config.toml
num_hidden_layers = 20
hidden_size = 160
num_attention_heads = 5
num_key_value_heads = 5
head_dim = 32
intermediate_size = 640
vocab_size = 1540
hidden_act = "relu"
norm = "rmsnorm"
norm_place = "pre"
norm_eps = 1e-06
positions = "learned"
qk_norm = false
attn_scale = 0.177
bias = "all"
tie_word_embeddings = true
parallel_block = false
init = "normal"
init_std_qkv = 0.0495
init_std_o = 0.0615
init_std_up = 0.0709
init_std_down = 0.0709
optimizer = "muon_variant"
learning_rate = 0.00941
lr_mult_qkv = 0.4
beta1 = 0.95
lr_head = 0.0121
max_grad_norm = 2.0
warmup_steps = 200
schedule = "wsd"
decay_fraction = 1.0
decay_shape = "cos"
final_lr_fraction = 0.1
batch_tokens = 32768
max_seq_len = 512
doc_mask = true
train_tokens = 139600000
max_steps = 4261
dataset = "wikipedia_en"
MLP neurons of a small language model. Each row is named by its layer, matrix (up: input weights; down: output weights) and neuron, and shows model dimensions 64-127. Each number is 50 + 15 x the weight over its row's rms, rounded and kept within 0 to 99.
After each neuron's rows, "fires on" lists the tokens most often at its 100 highest values on Wikipedia text that the model never trained on.

L17.up9:42 50 63 54 63 48 46 62 46 99 43 50 84 56 46 44 29 17 67 56 69 39 41 55 80 26 30 40 67 40 42 53 53 58 37 49 51 45 30 62 37 72 67 66 57 66 49 44 62 59 43 54 69 52 48 52 58 20 70 49 53 65 34 80
L17.down9:52 70 64 16 49 34 50 16 54 47 56 36 44 45 50 76 67 49 47 92 65 71 68 33 38 68 68 70 64 39 44 59 23 60 30 37 59 60 67 27 63 48 45 71 37 52 18 66 57 22 42 58 40 44 40 65 25 71 72 60 42 53 55 50
fires on: "C", "r", "az", "ab"

L8.up177:57 28 42 15 85 51 30 64 49 51 45 55 55 57 53 67 34 17 48 53 26 66 54 45 00 48 41 39 33 18 57 59 60 40 86 55 59 20 55 41 52 60 15 38 66 71 54 60 49 49 54 39 35 77 66 67 65 71 51 60 51 22 68 57
L8.down177:37 75 68 58 43 55 67 50 60 52 73 25 44 74 57 52 53 62 24 14 46 63 65 51 80 60 45 46 40 62 60 40 41 68 50 35 34 59 35 50 72 53 33 36 54 64 42 18 38 53 60 66 35 37 41 23 74 47 48 31 62 71 55 50
fires on: "of ", "and ", "by", ": ", ", ", "ed "

L16.up534:54 63 39 34 71 44 52 56 58 48 45 67 61 69 47 60 54 45 52 43 40 57 52 39 55 55 28 60 40 35 38 45 55 36 55 52 35 44 80 66 14 36 41 19 58 40 39 43 49 45 60 56 38 76 50 60 42 34 60 57 54 30 45 51
L16.down534:49 53 78 59 58 40 52 28 47 61 72 41 79 37 33 73 73 13 46 45 54 19 53 48 47 27 38 54 56 69 71 34 31 24 56 41 42 24 37 29 66 55 29 32 42 67 32 42 68 69 40 52 42 68 56 50 48 38 30 26 44 40 75 45
fires on: "Ger", "for", "er", "ter", "et", "For"

L15.up385:74 29 44 62 70 67 58 71 75 63 43 42 29 51 45 51 36 31 39 38 57 40 25 15 32 56 46 58 68 29 69 58 64 20 69 78 36 56 52 42 63 33 40 34 78 46 65 39 57 65 27 56 71 56 45 34 43 56 36 67 38 23 64 44
L15.down385:47 58 52 57 56 60 27 38 59 50 60 60 35 63 35 50 42 39 49 56 20 61 64 14 45 54 38 38 49 33 15 41 55 48 47 65 42 52 44 20 32 43 48 51 85 37 16 70 54 55 39 62 56 57 48 56 66 47 42 53 26 56 65 57
fires on: "B", "n", "A", "N", "l", "F"

L8.up381:51 85 55 64 56 74 74 60 65 75 53 62 61 47 34 56 46 63 71 25 63 30 53 39 41 56 58 48 60 76 37 33 17 62 49 50 42 54 60 49 59 59 58 31 53 35 59 19 50 61 71 68 56 46 58 51 64 70 41 53 62 62 37 60
L8.down381:62 45 52 35 69 19 56 54 60 49 42 55 61 33 47 53 44 46 42 80 48 28 48 61 44 44 15 42 46 77 57 64 33 65 63 56 69 77 55 26 40 55 45 34 50 44 70 46 31 51 25 50 47 41 36 62 77 65 38 66 58 52 43 56
fires on: "c", "anc", "li", "ic", "ac"

L10.up81:43 21 37 64 58 32 35 69 51 75 99 54 59 56 50 67 50 57 57 19 59 43 46 50 60 63 39 55 70 39 62 48 58 24 45 67 59 39 33 76 60 38 46 71 27 55 49 29 64 43 86 61 58 51 31 20 41 55 56 44 48 36 57 31
L10.down81:59 44 54 16 41 69 45 32 61 39 42 52 38 34 50 46 61 54 48 48 41 25 47 42 09 42 48 35 54 44 20 54 78 49 38 52 38 38 59 41 70 64 37 37 55 50 48 48 38 67 52 13 46 61 46 65 55 55 55 46 52 45 49 46
fires on: "5", "4", "3", "5 ", "an", "4 "

L4.up540:23 34 52 56 65 56 59 43 60 72 42 60 32 28 54 57 46 27 37 39 39 59 42 49 45 49 33 49 44 24 25 55 41 29 60 69 34 33 47 04 61 36 41 51 02 38 41 50 31 39 21 55 63 34 37 52 60 63 46 59 62 48 51 70
L4.down540:73 62 40 34 50 54 67 54 50 54 64 34 48 66 47 68 75 50 50 53 53 60 56 57 34 57 59 45 26 47 62 67 59 48 28 53 70 57 59 56 48 34 36 89 54 40 70 74 55 67 40 23 70 61 35 80 58 62 49 32 76 53 61 86
fires on: "ed ", "ited ", "led ", "an ", "w ", "ered "

L6.up324:38 49 35 62 54 47 58 71 49 60 37 76 66 82 50 54 47 58 57 35 75 57 45 38 40 34 42 74 34 50 74 33 49 46 13 64 57 46 57 62 46 59 55 44 61 62 60 09 46 37 18 62 70 60 47 63 44 44 68 31 56 24 69 92
L6.down324:39 46 52 57 33 55 36 58 52 21 66 28 17 24 45 45 34 31 47 57 31 48 52 44 54 72 59 80 68 46 19 63 39 40 55 18 40 28 54 43 63 52 59 47 40 37 27 51 82 52 17 47 45 66 36 44 51 49 29 55 26 57 45 43
fires on: "b", "h", "v", "r", "ab"

L16.up443:60 51 63 34 67 60 69 72 59 61 64 41 39 54 61 49 73 39 68 51 35 78 26 99 31 51 49 57 59 33 34 35 57 32 74 50 28 59 59 64 67 35 25 59 87 30 51 52 47 14 32 69 76 31 24 26 51 59 42 61 61 43 55 47
L16.down443:33 54 44 29 45 68 32 38 45 43 44 73 66 58 34 32 97 87 39 37 74 56 33 42 46 37 53 57 58 59 60 40 67 53 60 32 43 54 38 58 74 49 39 31 41 52 46 60 49 56 40 68 43 56 47 41 35 63 40 38 11 57 30 55
fires on: "t", "it", "y", "im", "as", ". "

L15.up157:66 37 49 46 82 51 52 82 54 52 60 63 63 30 70 45 58 49 57 62 20 68 26 66 54 41 74 42 72 50 61 40 56 38 54 49 39 78 44 69 62 33 49 75 54 46 61 37 72 40 42 32 46 42 83 21 63 45 64 53 62 45 36 51
L15.down157:42 73 43 47 72 49 59 52 38 47 50 55 49 52 27 26 48 52 69 92 58 39 28 52 38 33 60 74 66 79 72 32 36 41 67 71 46 49 60 50 60 77 64 39 31 43 62 34 61 51 45 29 42 48 62 53 68 52 47 20 21 21 62 49
fires on: "an ", "t", "qu", "n ", "it"

L17.up168:77 49 64 37 41 50 42 62 58 57 54 91 45 62 66 56 44 14 67 76 67 31 43 29 33 51 72 72 68 70 42 47 28 46 55 76 95 46 53 50 52 43 60 63 49 35 28 48 39 66 37 75 42 33 44 38 50 56 54 32 71 62 53 62
L17.down168:53 39 26 44 48 49 53 51 43 57 60 74 51 73 31 70 54 63 28 38 50 21 42 60 66 57 68 61 46 54 40 56 64 38 29 64 66 37 35 55 68 49 55 42 64 30 57 42 35 54 65 55 52 49 35 75 50 20 54 23 55 67 46 36
fires on: "s", "om", "com", "M", "ali", "en"

L9.up515:53 36 48 33 77 28 87 49 40 41 69 74 53 44 59 81 45 54 55 20 80 37 55 73 66 30 55 37 68 37 56 38 51 66 52 38 53 52 63 37 47 66 78 72 52 62 76 53 66 41 42 61 58 66 45 61 52 51 40 38 68 67 49 73
L9.down515:52 37 67 47 41 46 30 51 44 21 42 44 30 76 25 48 58 39 45 62 40 45 44 57 42 65 56 73 60 40 72 65 58 62 50 54 36 43 42 20 49 37 62 53 24 58 45 55 46 43 58 47 39 53 70 26 59 53 25 44 55 54 61 32
fires on: "t", "b", "ti", "a", "or", "i"

L16.up22:61 43 74 35 52 40 40 80 95 60 47 45 63 61 53 30 41 38 73 80 36 68 50 49 63 42 37 46 81 30 44 22 54 38 75 35 56 34 38 50 53 66 70 42 51 53 43 65 51 58 47 66 51 53 41 66 69 59 71 23 34 44 37 48
L16.down22:42 76 39 46 26 70 49 46 58 48 57 31 50 62 43 67 57 34 32 39 85 43 70 31 84 45 49 09 49 44 49 61 39 55 31 83 62 85 22 55 62 39 41 42 22 46 58 57 25 50 49 34 54 69 69 63 47 54 44 46 53 61 61 56
fires on: "\n", "sup", "\n\n", "re", "Cor", "tr"

L5.up592:57 49 63 34 57 38 69 71 41 35 56 44 48 36 39 61 49 58 46 52 33 54 53 48 58 58 34 55 25 63 44 43 56 61 54 55 61 75 44 60 56 61 33 46 93 77 82 19 46 40 34 74 45 65 61 34 49 69 43 18 50 41 57 31
L5.down592:54 25 62 54 64 45 45 74 42 39 83 72 39 43 44 51 58 66 12 45 63 49 39 35 55 50 27 51 73 27 39 52 46 69 36 65 66 62 74 33 48 41 53 46 40 35 45 60 27 41 57 34 24 52 22 61 62 38 44 67 48 31 28 72
fires on: "ing ", "After ", "In ", "9", "9 ", ", "

L16.up588:38 59 36 58 73 28 29 76 61 87 27 31 41 55 63 10 47 49 56 62 46 37 39 59 22 28 64 48 43 35 50 17 70 31 52 59 43 62 54 67 41 59 77 59 37 41 47 55 60 40 17 23 72 44 41 58 38 31 50 25 44 64 30 59
L16.down588:43 64 37 55 57 76 35 37 57 43 73 55 37 32 62 65 57 51 48 41 72 70 55 32 64 49 41 21 70 25 40 35 39 41 44 38 89 33 34 52 61 43 13 36 75 56 78 27 47 49 65 50 54 45 46 63 47 31 36 72 82 58 63 53
fires on: ". ", "\n\n", "R", "tr"

L10.up493:71 62 43 69 49 43 39 59 54 46 70 64 38 45 62 46 32 19 63 25 53 29 52 36 58 51 50 49 63 53 43 74 61 34 52 45 84 51 65 24 47 61 71 59 44 38 39 33 47 63 68 58 95 50 58 57 39 41 61 22 59 65 13 69
L10.down493:35 39 47 39 38 39 66 36 32 80 61 76 48 76 43 43 71 67 61 15 50 57 55 44 44 70 52 33 56 61 40 56 36 44 44 55 55 42 44 33 55 46 30 43 50 56 46 41 60 39 58 56 40 50 43 49 36 51 20 50 26 61 61 75
fires on: "en", "\n", "al"

L16.up622:42 09 34 32 52 52 51 90 49 38 74 40 46 47 58 61 28 74 50 57 60 62 43 50 50 69 51 60 60 37 66 48 40 47 43 45 49 48 77 43 33 79 62 46 45 62 58 33 39 79 44 52 19 52 61 59 69 15 31 29 52 27 52 61
L16.down622:48 36 44 41 28 31 86 48 50 50 58 70 46 75 38 63 34 50 28 40 36 61 65 62 58 51 47 38 60 22 49 44 54 57 40 59 31 40 47 44 34 40 55 26 55 59 63 83 53 47 71 56 52 58 24 53 29 64 53 40 79 33 61 62
fires on: "sub", ",", "pro", "on", "-"

L2.up303:31 61 65 42 48 36 52 48 63 57 46 32 62 45 45 57 59 45 43 57 59 40 56 49 62 39 69 66 36 31 54 45 52 46 30 51 46 50 50 35 54 54 56 47 21 27 63 22 44 40 26 64 22 32 23 55 46 56 64 55 68 83 49 64
L2.down303:79 42 18 46 41 63 77 62 53 68 57 44 24 43 67 51 55 66 53 26 45 60 52 44 45 45 47 38 41 51 67 41 75 67 63 60 49 49 74 54 67 30 65 51 42 43 42 66 36 60 52 46 43 39 35 47 55 69 57 48 38 57 32 82
fires on: "ed ", "ated ", "ited ", "ing ", "ted ", "ent "

L9.up244:45 68 40 31 55 32 43 69 17 61 77 63 14 29 73 59 21 38 46 44 26 37 55 51 55 79 37 58 43 62 62 64 58 48 70 71 45 47 78 36 37 59 54 66 66 70 43 74 34 43 27 64 57 43 47 73 76 33 64 80 37 36 53 61
L9.down244:35 27 44 52 61 60 51 56 59 40 76 35 66 59 56 57 61 73 57 23 72 52 77 52 42 64 62 36 71 29 55 62 22 70 39 46 67 56 50 58 40 35 35 55 40 64 44 42 47 57 53 43 39 55 51 45 84 57 36 18 58 52 39 58
fires on: "and ", ": ", "\n", "). ", ". ", "-"

L15.up396:52 68 66 41 56 34 50 43 34 50 26 58 59 36 42 54 34 48 42 45 46 86 35 19 27 46 53 50 54 56 48 52 26 23 36 50 46 38 73 75 36 39 42 59 51 34 47 66 64 57 44 55 44 86 50 42 59 60 60 72 56 10 43 59
L15.down396:45 44 72 61 65 68 66 57 44 60 54 63 88 39 59 33 53 35 44 74 31 31 62 71 11 45 36 55 39 47 51 54 64 33 54 41 40 51 41 52 56 57 28 28 73 65 71 77 59 67 45 67 73 68 67 69 55 23 36 59 51 43 55 44
fires on: "foot", "for", "im", "et", "am"

L17.up545:61 24 20 24 62 38 40 41 46 54 26 36 77 37 56 49 46 83 50 60 42 77 32 68 63 71 40 60 43 78 51 40 48 64 33 52 43 42 49 42 51 46 49 42 49 41 34 48 28 40 45 28 25 67 37 85 67 38 34 28 63 51 71 51
L17.down545:34 24 54 22 45 52 57 39 70 49 77 58 29 39 55 54 25 61 71 37 34 44 95 30 48 55 49 77 61 65 63 48 79 64 59 60 48 58 42 57 60 63 64 54 25 53 37 68 55 58 33 76 57 49 53 40 67 52 60 60 81 50 48 44
fires on: "al", "on", "am", "im", "p"

L5.up591:38 57 60 67 52 51 46 63 73 42 58 77 94 70 23 50 40 29 31 20 68 37 56 56 50 35 52 47 68 45 53 51 54 42 33 47 46 56 19 52 40 69 43 53 55 65 56 53 21 47 33 30 70 48 64 78 65 29 72 40 72 35 77 53
L5.down591:39 36 51 50 58 42 44 64 17 69 51 38 84 57 46 64 12 45 70 83 58 65 81 34 61 74 55 60 72 51 24 52 49 32 61 62 49 76 62 43 47 38 43 55 66 42 28 66 87 56 50 48 41 55 43 59 27 69 58 83 68 62 34 64
fires on: "z", "ab", "ang", "r", "ot", "by"

L10.up523:42 12 48 54 38 56 40 81 57 71 39 51 48 45 49 56 14 38 48 45 60 26 41 31 82 65 35 61 48 55 44 64 28 58 75 56 36 66 78 59 78 49 67 68 45 61 51 51 41 69 53 69 54 67 57 37 17 64 45 57 49 81 40 25
L10.down523:47 45 46 54 60 48 62 21 71 51 33 27 40 42 61 50 48 22 38 67 60 51 45 75 32 65 58 61 29 59 65 31 57 29 05 70 50 48 40 61 59 62 36 50 41 32 45 14 65 50 57 56 60 35 33 66 41 42 34 67 30 31 83 24
fires on: "s", "th", "s ", "8", "9"

L11.up349:46 42 62 71 49 50 35 38 49 87 26 55 63 40 29 45 50 63 58 28 35 59 73 45 22 66 53 38 59 61 66 30 37 65 54 49 48 38 36 50 57 49 64 71 41 81 74 65 22 49 34 58 59 59 39 57 51 50 56 38 65 59 56 39
L11.down349:55 60 62 27 36 50 53 50 44 26 42 56 47 38 55 41 70 41 31 70 51 41 34 46 66 77 70 93 73 69 36 34 48 68 51 46 45 59 46 68 68 79 58 54 44 46 42 47 54 44 27 49 40 67 42 49 59 42 40 72 43 31 60 66
fires on: "of ", "by ", "to ", ": ", ", ", "\""

L4.up419:42 36 47 42 67 44 31 58 44 54 84 42 25 22 70 42 37 55 48 49 47 52 20 21 58 58 27 52 46 42 73 32 36 56 47 68 13 52 60 46 65 73 57 55 47 59 42 81 30 54 54 34 42 30 48 57 63 38 35 49 52 39 33 58
L4.down419:54 46 46 42 69 51 86 55 27 46 78 42 23 39 90 33 50 64 58 22 38 41 71 35 51 55 45 17 80 54 44 28 63 69 36 63 62 22 49 55 46 31 73 28 50 67 35 43 71 56 57 53 70 57 20 72 50 72 50 09 45 67 50 58
fires on: "(", "con", "un", "pro", ": ", "sub"

L10.up353:45 12 42 34 68 22 24 61 32 41 31 81 34 43 62 20 34 47 53 57 60 67 99 51 38 64 74 59 40 66 63 38 61 48 75 55 49 38 49 47 51 52 45 53 65 70 31 46 59 27 49 65 66 53 65 51 66 57 24 24 51 34 46 51
L10.down353:37 63 83 46 39 68 50 72 50 25 70 39 30 69 36 30 44 47 39 61 42 50 51 57 44 44 68 67 53 62 32 47 37 54 28 49 63 67 61 45 46 63 70 50 42 22 34 53 45 49 52 59 50 33 69 42 52 34 35 45 29 58 44 25
fires on: "e ", "er", "vi", "gre", "or", "m"

L14.up578:58 36 57 43 35 43 38 61 74 34 47 45 48 33 39 67 41 45 56 45 78 80 51 56 57 25 78 33 12 18 43 60 74 37 42 51 41 68 30 24 59 58 56 51 61 74 56 40 44 40 13 78 52 53 49 51 54 45 39 65 56 66 63 58
L14.down578:38 37 27 25 38 61 43 37 39 72 76 47 32 56 56 48 42 59 56 37 46 62 59 62 36 50 35 27 42 52 56 66 50 55 28 83 36 67 59 40 55 36 55 55 29 58 53 33 48 80 55 35 50 15 47 37 52 02 27 33 47 53 39 62
fires on: "S", "ot", "op", "c", "ec"

L6.up570:17 28 68 35 62 40 58 57 61 55 65 81 65 48 39 52 71 55 51 64 59 60 64 51 75 65 40 47 56 50 56 49 54 27 84 28 40 40 54 46 52 53 41 31 63 72 69 65 50 32 66 75 60 46 47 57 60 57 42 36 45 80 38 66
L6.down570:36 68 67 44 48 52 25 68 49 42 20 49 35 47 59 44 65 19 17 52 53 43 70 46 47 74 30 65 61 54 42 60 60 56 68 74 14 61 55 62 53 56 65 56 55 30 19 47 35 55 49 53 56 54 62 28 66 32 71 59 42 46 55 44
fires on: "i", "er", "ro", "or", "ter", "ant"

L13.up379:78 36 39 31 67 41 58 38 59 61 46 49 43 71 57 74 51 37 39 44 45 16 46 41 55 35 50 43 37 36 50 59 82 60 42 71 33 33 75 63 49 84 20 23 47 35 55 35 44 35 43 60 48 40 55 49 81 41 66 27 49 32 31 64
L13.down379:59 57 30 72 56 64 34 56 40 28 63 55 16 31 69 51 54 47 39 30 55 56 35 64 51 63 38 66 42 62 55 48 65 65 45 17 44 57 55 60 43 39 62 35 17 50 33 34 54 56 66 65 44 47 59 93 58 48 36 50 13 62 54 42
fires on: "C", "P", "coll", "c", "Z"

L2.up507:46 51 60 71 55 23 49 42 41 70 49 59 60 49 46 41 30 41 60 39 15 44 46 44 34 63 64 43 68 39 50 72 55 20 46 62 33 47 44 45 71 62 49 75 41 49 43 55 42 72 53 46 47 41 72 35 27 34 53 52 63 34 57 61
L2.down507:56 23 46 38 51 47 55 43 89 46 67 70 33 70 58 62 57 44 47 31 69 71 32 55 66 67 59 35 35 59 30 47 42 32 29 30 54 55 56 60 59 67 38 35 40 67 51 46 79 72 48 42 51 48 49 47 36 42 53 47 33 55 68 81
fires on: "\n\n", "or", "is ", "ra", "\n", "3"

L8.up240:66 54 28 49 51 69 64 61 44 73 55 57 45 41 58 27 38 37 55 59 63 43 60 81 52 33 49 59 60 07 70 52 49 43 53 41 80 43 67 35 19 57 37 47 65 20 49 57 52 52 58 51 72 50 71 48 38 48 45 41 31 51 46 58
L8.down240:31 40 78 39 27 48 61 36 78 70 25 51 78 55 58 39 46 72 27 30 03 30 32 57 73 51 42 47 63 24 51 43 44 49 46 69 35 59 22 33 32 39 21 54 54 59 46 35 41 59 53 44 43 38 52 25 42 74 33 57 42 54 71 43
fires on: "re", "ord", "en", "os", "ris", "res"

L5.up210:18 13 60 72 50 34 64 51 34 53 45 51 30 61 78 76 26 46 29 51 34 41 53 61 31 74 53 56 72 41 76 49 45 58 47 47 44 28 78 58 38 78 65 59 68 57 47 56 68 67 43 54 33 52 51 47 50 21 38 77 63 61 46 72
L5.down210:58 56 68 36 60 59 48 70 53 45 35 58 31 29 33 38 37 63 43 24 58 38 65 42 29 35 64 45 82 29 46 67 53 62 49 71 54 47 18 36 48 35 44 50 58 31 85 44 38 68 35 20 40 50 45 68 40 47 39 38 68 65 66 64
fires on: "d", "f", ": ", ". ", "on"

L8.up616:51 31 62 61 64 25 70 57 47 48 27 58 52 36 39 45 27 57 54 14 43 51 62 31 42 51 61 78 58 53 33 55 52 50 52 53 34 61 47 60 66 74 50 53 63 45 47 56 68 59 52 71 13 52 37 78 53 60 33 74 47 78 60 27
L8.down616:77 47 34 49 40 50 36 56 68 49 30 51 51 43 52 46 56 32 70 40 31 25 35 42 78 45 30 50 41 70 40 26 59 33 35 38 28 46 65 59 45 54 26 44 45 70 73 41 61 45 51 48 67 51 51 81 55 24 59 62 61 40 33 83
fires on: "d", "ot", "l", "pl", "e ", "ys"

L14.up306:95 37 52 41 61 32 79 23 86 51 28 61 52 80 51 63 13 48 57 22 41 46 48 57 20 51 45 58 11 68 66 59 41 49 58 57 36 45 58 43 54 44 36 39 70 64 64 49 71 47 41 57 45 72 38 52 54 77 49 56 55 56 32 53
L14.down306:61 44 34 55 63 63 50 67 49 41 75 53 53 73 40 52 33 28 56 72 23 44 55 48 52 50 51 46 67 48 34 54 57 46 34 52 36 44 53 75 43 24 35 26 53 69 38 52 74 73 22 56 52 33 42 76 40 41 64 72 36 32 80 49
fires on: "d", "ar", "Ar", "s", "cul", "l"

L4.up499:56 24 77 44 50 71 41 46 32 68 22 42 26 47 51 54 63 39 74 25 44 45 25 67 50 72 70 43 38 34 45 51 70 56 65 78 31 59 38 28 50 81 41 63 18 57 44 40 43 28 48 48 46 50 47 52 66 51 41 68 20 55 71 67
L4.down499:40 42 34 36 52 33 75 39 27 35 38 67 27 67 37 40 38 44 25 42 74 53 49 51 76 60 49 27 35 56 45 79 53 82 37 56 54 38 65 62 43 34 34 53 55 34 61 35 32 31 25 20 36 42 45 67 73 73 82 34 51 44 36 58
fires on: "es ", "an ", "s ", "ed ", "os", "te "

L10.up153:50 68 65 50 42 30 46 63 64 60 33 68 56 44 30 56 62 39 61 31 27 70 42 52 56 72 53 56 59 56 48 50 56 82 50 70 85 55 48 31 44 50 60 66 42 49 54 29 11 49 54 50 49 64 24 42 31 75 42 48 65 84 84 43
L10.down153:55 44 39 47 35 54 53 55 74 49 24 57 52 53 57 55 64 36 12 58 71 44 49 52 52 71 54 45 67 37 39 60 52 69 57 39 51 58 50 69 50 52 44 25 22 69 60 72 51 54 67 36 60 33 49 57 60 68 42 64 55 37 42 51
fires on: "to ", "of ", ", ", "at "

L14.up106:41 61 44 37 70 39 51 57 65 74 63 66 43 44 46 57 48 76 86 75 44 38 56 49 48 48 58 52 49 53 57 56 33 40 89 60 54 30 70 58 53 44 56 36 66 41 46 58 28 50 56 64 53 62 67 55 55 33 60 47 70 51 23 36
L14.down106:50 45 64 38 51 50 25 39 25 43 67 44 64 27 54 37 43 42 71 67 14 52 36 53 47 45 70 38 78 31 45 58 66 34 51 52 40 68 49 56 48 42 40 49 35 19 41 33 67 66 38 39 65 51 23 32 48 63 45 53 30 50 39 56
fires on: "com", "ter", "im", "Com", "dis"

L14.up380:37 81 35 56 52 32 47 54 47 21 48 58 47 68 54 25 65 48 57 42 44 52 86 43 41 56 33 61 71 72 42 40 30 50 61 33 77 41 63 57 45 45 38 50 63 42 41 58 44 36 62 67 59 36 20 51 41 48 49 35 60 72 52 48
L14.down380:58 51 58 46 79 33 57 29 55 17 57 39 60 45 31 54 64 63 61 61 40 60 63 47 49 44 45 47 55 50 55 63 89 44 24 48 50 33 60 60 80 48 52 46 34 46 48 25 30 72 67 23 45 31 32 41 41 59 25 56 99 40 50 79
fires on: "- ", "| ", "US ", "G "

L16.up545:60 62 35 06 83 56 52 50 25 37 45 63 16 54 59 25 61 48 45 50 60 32 51 47 24 48 66 76 48 27 67 54 63 48 48 65 37 57 55 51 36 64 50 45 64 52 33 26 51 39 75 39 50 57 48 31 58 53 94 16 51 51 56 39
L16.down545:66 29 33 46 52 38 32 41 61 41 36 68 52 45 68 40 41 32 70 51 65 51 45 56 40 75 56 66 49 54 64 24 29 52 48 51 38 80 44 25 32 73 52 44 68 69 36 53 37 73 48 91 40 58 98 49 37 41 61 69 58 35 34 64
fires on: "L", "n", "l", "an ", "str", "R"

L14.up245:59 40 67 65 61 32 60 53 80 62 36 60 45 49 66 40 52 58 42 62 70 16 65 55 55 54 69 53 44 58 56 51 43 46 52 63 49 50 85 44 35 83 30 19 60 40 71 48 39 27 39 68 45 46 70 41 83 54 72 55 55 34 38 50
L14.down245:59 63 49 62 42 54 34 36 47 43 45 56 56 55 64 71 61 45 70 55 77 58 51 47 75 53 34 36 68 65 36 59 40 71 55 46 63 22 34 67 69 72 48 57 49 48 50 62 44 61 43 65 42 55 36 99 69 33 38 49 16 61 33 30
fires on: "P", "C", "Sw", "H", "Sc", "M"

L11.up41:52 36 38 82 64 57 54 82 67 56 52 63 54 44 56 86 47 32 45 40 90 63 36 34 35 31 48 36 41 49 50 55 77 43 37 74 12 75 46 44 72 63 57 58 26 60 36 28 68 73 68 58 61 57 76 47 25 39 22 55 35 42 54 34
L11.down41:36 54 44 27 55 68 54 44 55 44 19 45 33 16 63 37 58 58 43 43 50 48 26 65 43 14 52 25 17 58 68 38 57 69 27 60 39 72 51 48 66 32 32 58 05 44 46 41 71 91 35 81 48 46 53 44 48 22 51 46 55 64 60 58
fires on: "s", "S", "w", "t", "c", "W"

L11.up510:66 44 39 34 52 58 62 62 32 39 53 58 40 49 41 26 68 36 58 49 28 56 45 11 50 46 74 68 44 21 66 58 52 33 43 64 28 35 46 53 49 48 63 59 51 34 45 41 35 49 59 61 51 31 62 40 64 61 45 68 45 35 67 60
L11.down510:48 58 55 66 80 48 36 31 32 72 58 52 60 52 71 54 39 47 35 47 56 30 39 56 37 68 55 59 67 38 37 26 57 59 61 65 65 51 73 58 25 62 44 64 72 46 52 77 45 62 52 75 68 42 41 67 65 61 58 44 50 35 64 64
fires on: "im", ", ", "n", "l", "com", "j"

L6.up207:51 45 31 58 38 56 90 59 54 65 66 49 51 60 50 61 68 24 83 38 83 80 41 40 67 46 29 41 31 82 13 54 55 33 33 51 57 68 36 52 64 47 62 60 52 54 36 29 72 42 69 57 70 40 72 38 48 52 75 49 65 75 50 65
L6.down207:66 68 50 53 35 58 70 44 47 53 49 41 51 34 40 47 77 59 44 49 50 33 74 51 58 28 42 56 55 77 43 76 42 26 43 41 58 53 70 28 39 50 66 20 42 33 29 42 45 74 52 54 35 27 55 44 73 39 38 50 67 64 35 60
fires on: "c", "("

L9.up618:48 59 36 33 45 31 51 56 56 55 52 62 24 38 50 43 44 24 59 42 45 46 46 41 43 60 49 91 45 51 48 41 64 36 25 27 57 34 61 27 53 45 58 55 74 80 53 69 49 36 44 49 44 51 40 46 86 45 64 70 73 40 40 48
L9.down618:46 34 49 41 40 52 49 40 61 67 57 60 72 55 34 33 61 50 52 35 59 74 47 32 52 57 50 44 87 64 57 31 34 29 34 51 40 49 48 66 48 56 68 37 59 25 43 59 22 41 54 54 30 41 40 43 48 51 38 39 55 63 67 65
fires on: "\n\n", "\n", ". "

L17.up587:49 28 14 30 64 36 41 66 44 60 46 29 67 63 63 38 62 43 48 27 61 25 59 63 56 42 51 41 55 48 79 28 74 46 56 71 66 50 44 69 54 58 35 30 41 53 15 23 18 53 60 33 36 61 49 54 54 44 42 58 58 28 33 59
L17.down587:57 59 58 40 50 34 52 44 75 61 46 56 35 40 63 65 34 60 72 49 49 56 51 53 52 59 66 79 67 51 44 41 60 22 59 52 36 52 75 33 52 53 53 62 53 70 27 57 49 74 47 76 46 57 56 64 53 29 41 48 60 52 50 43
fires on: "p", "al", "on", "h", "ev"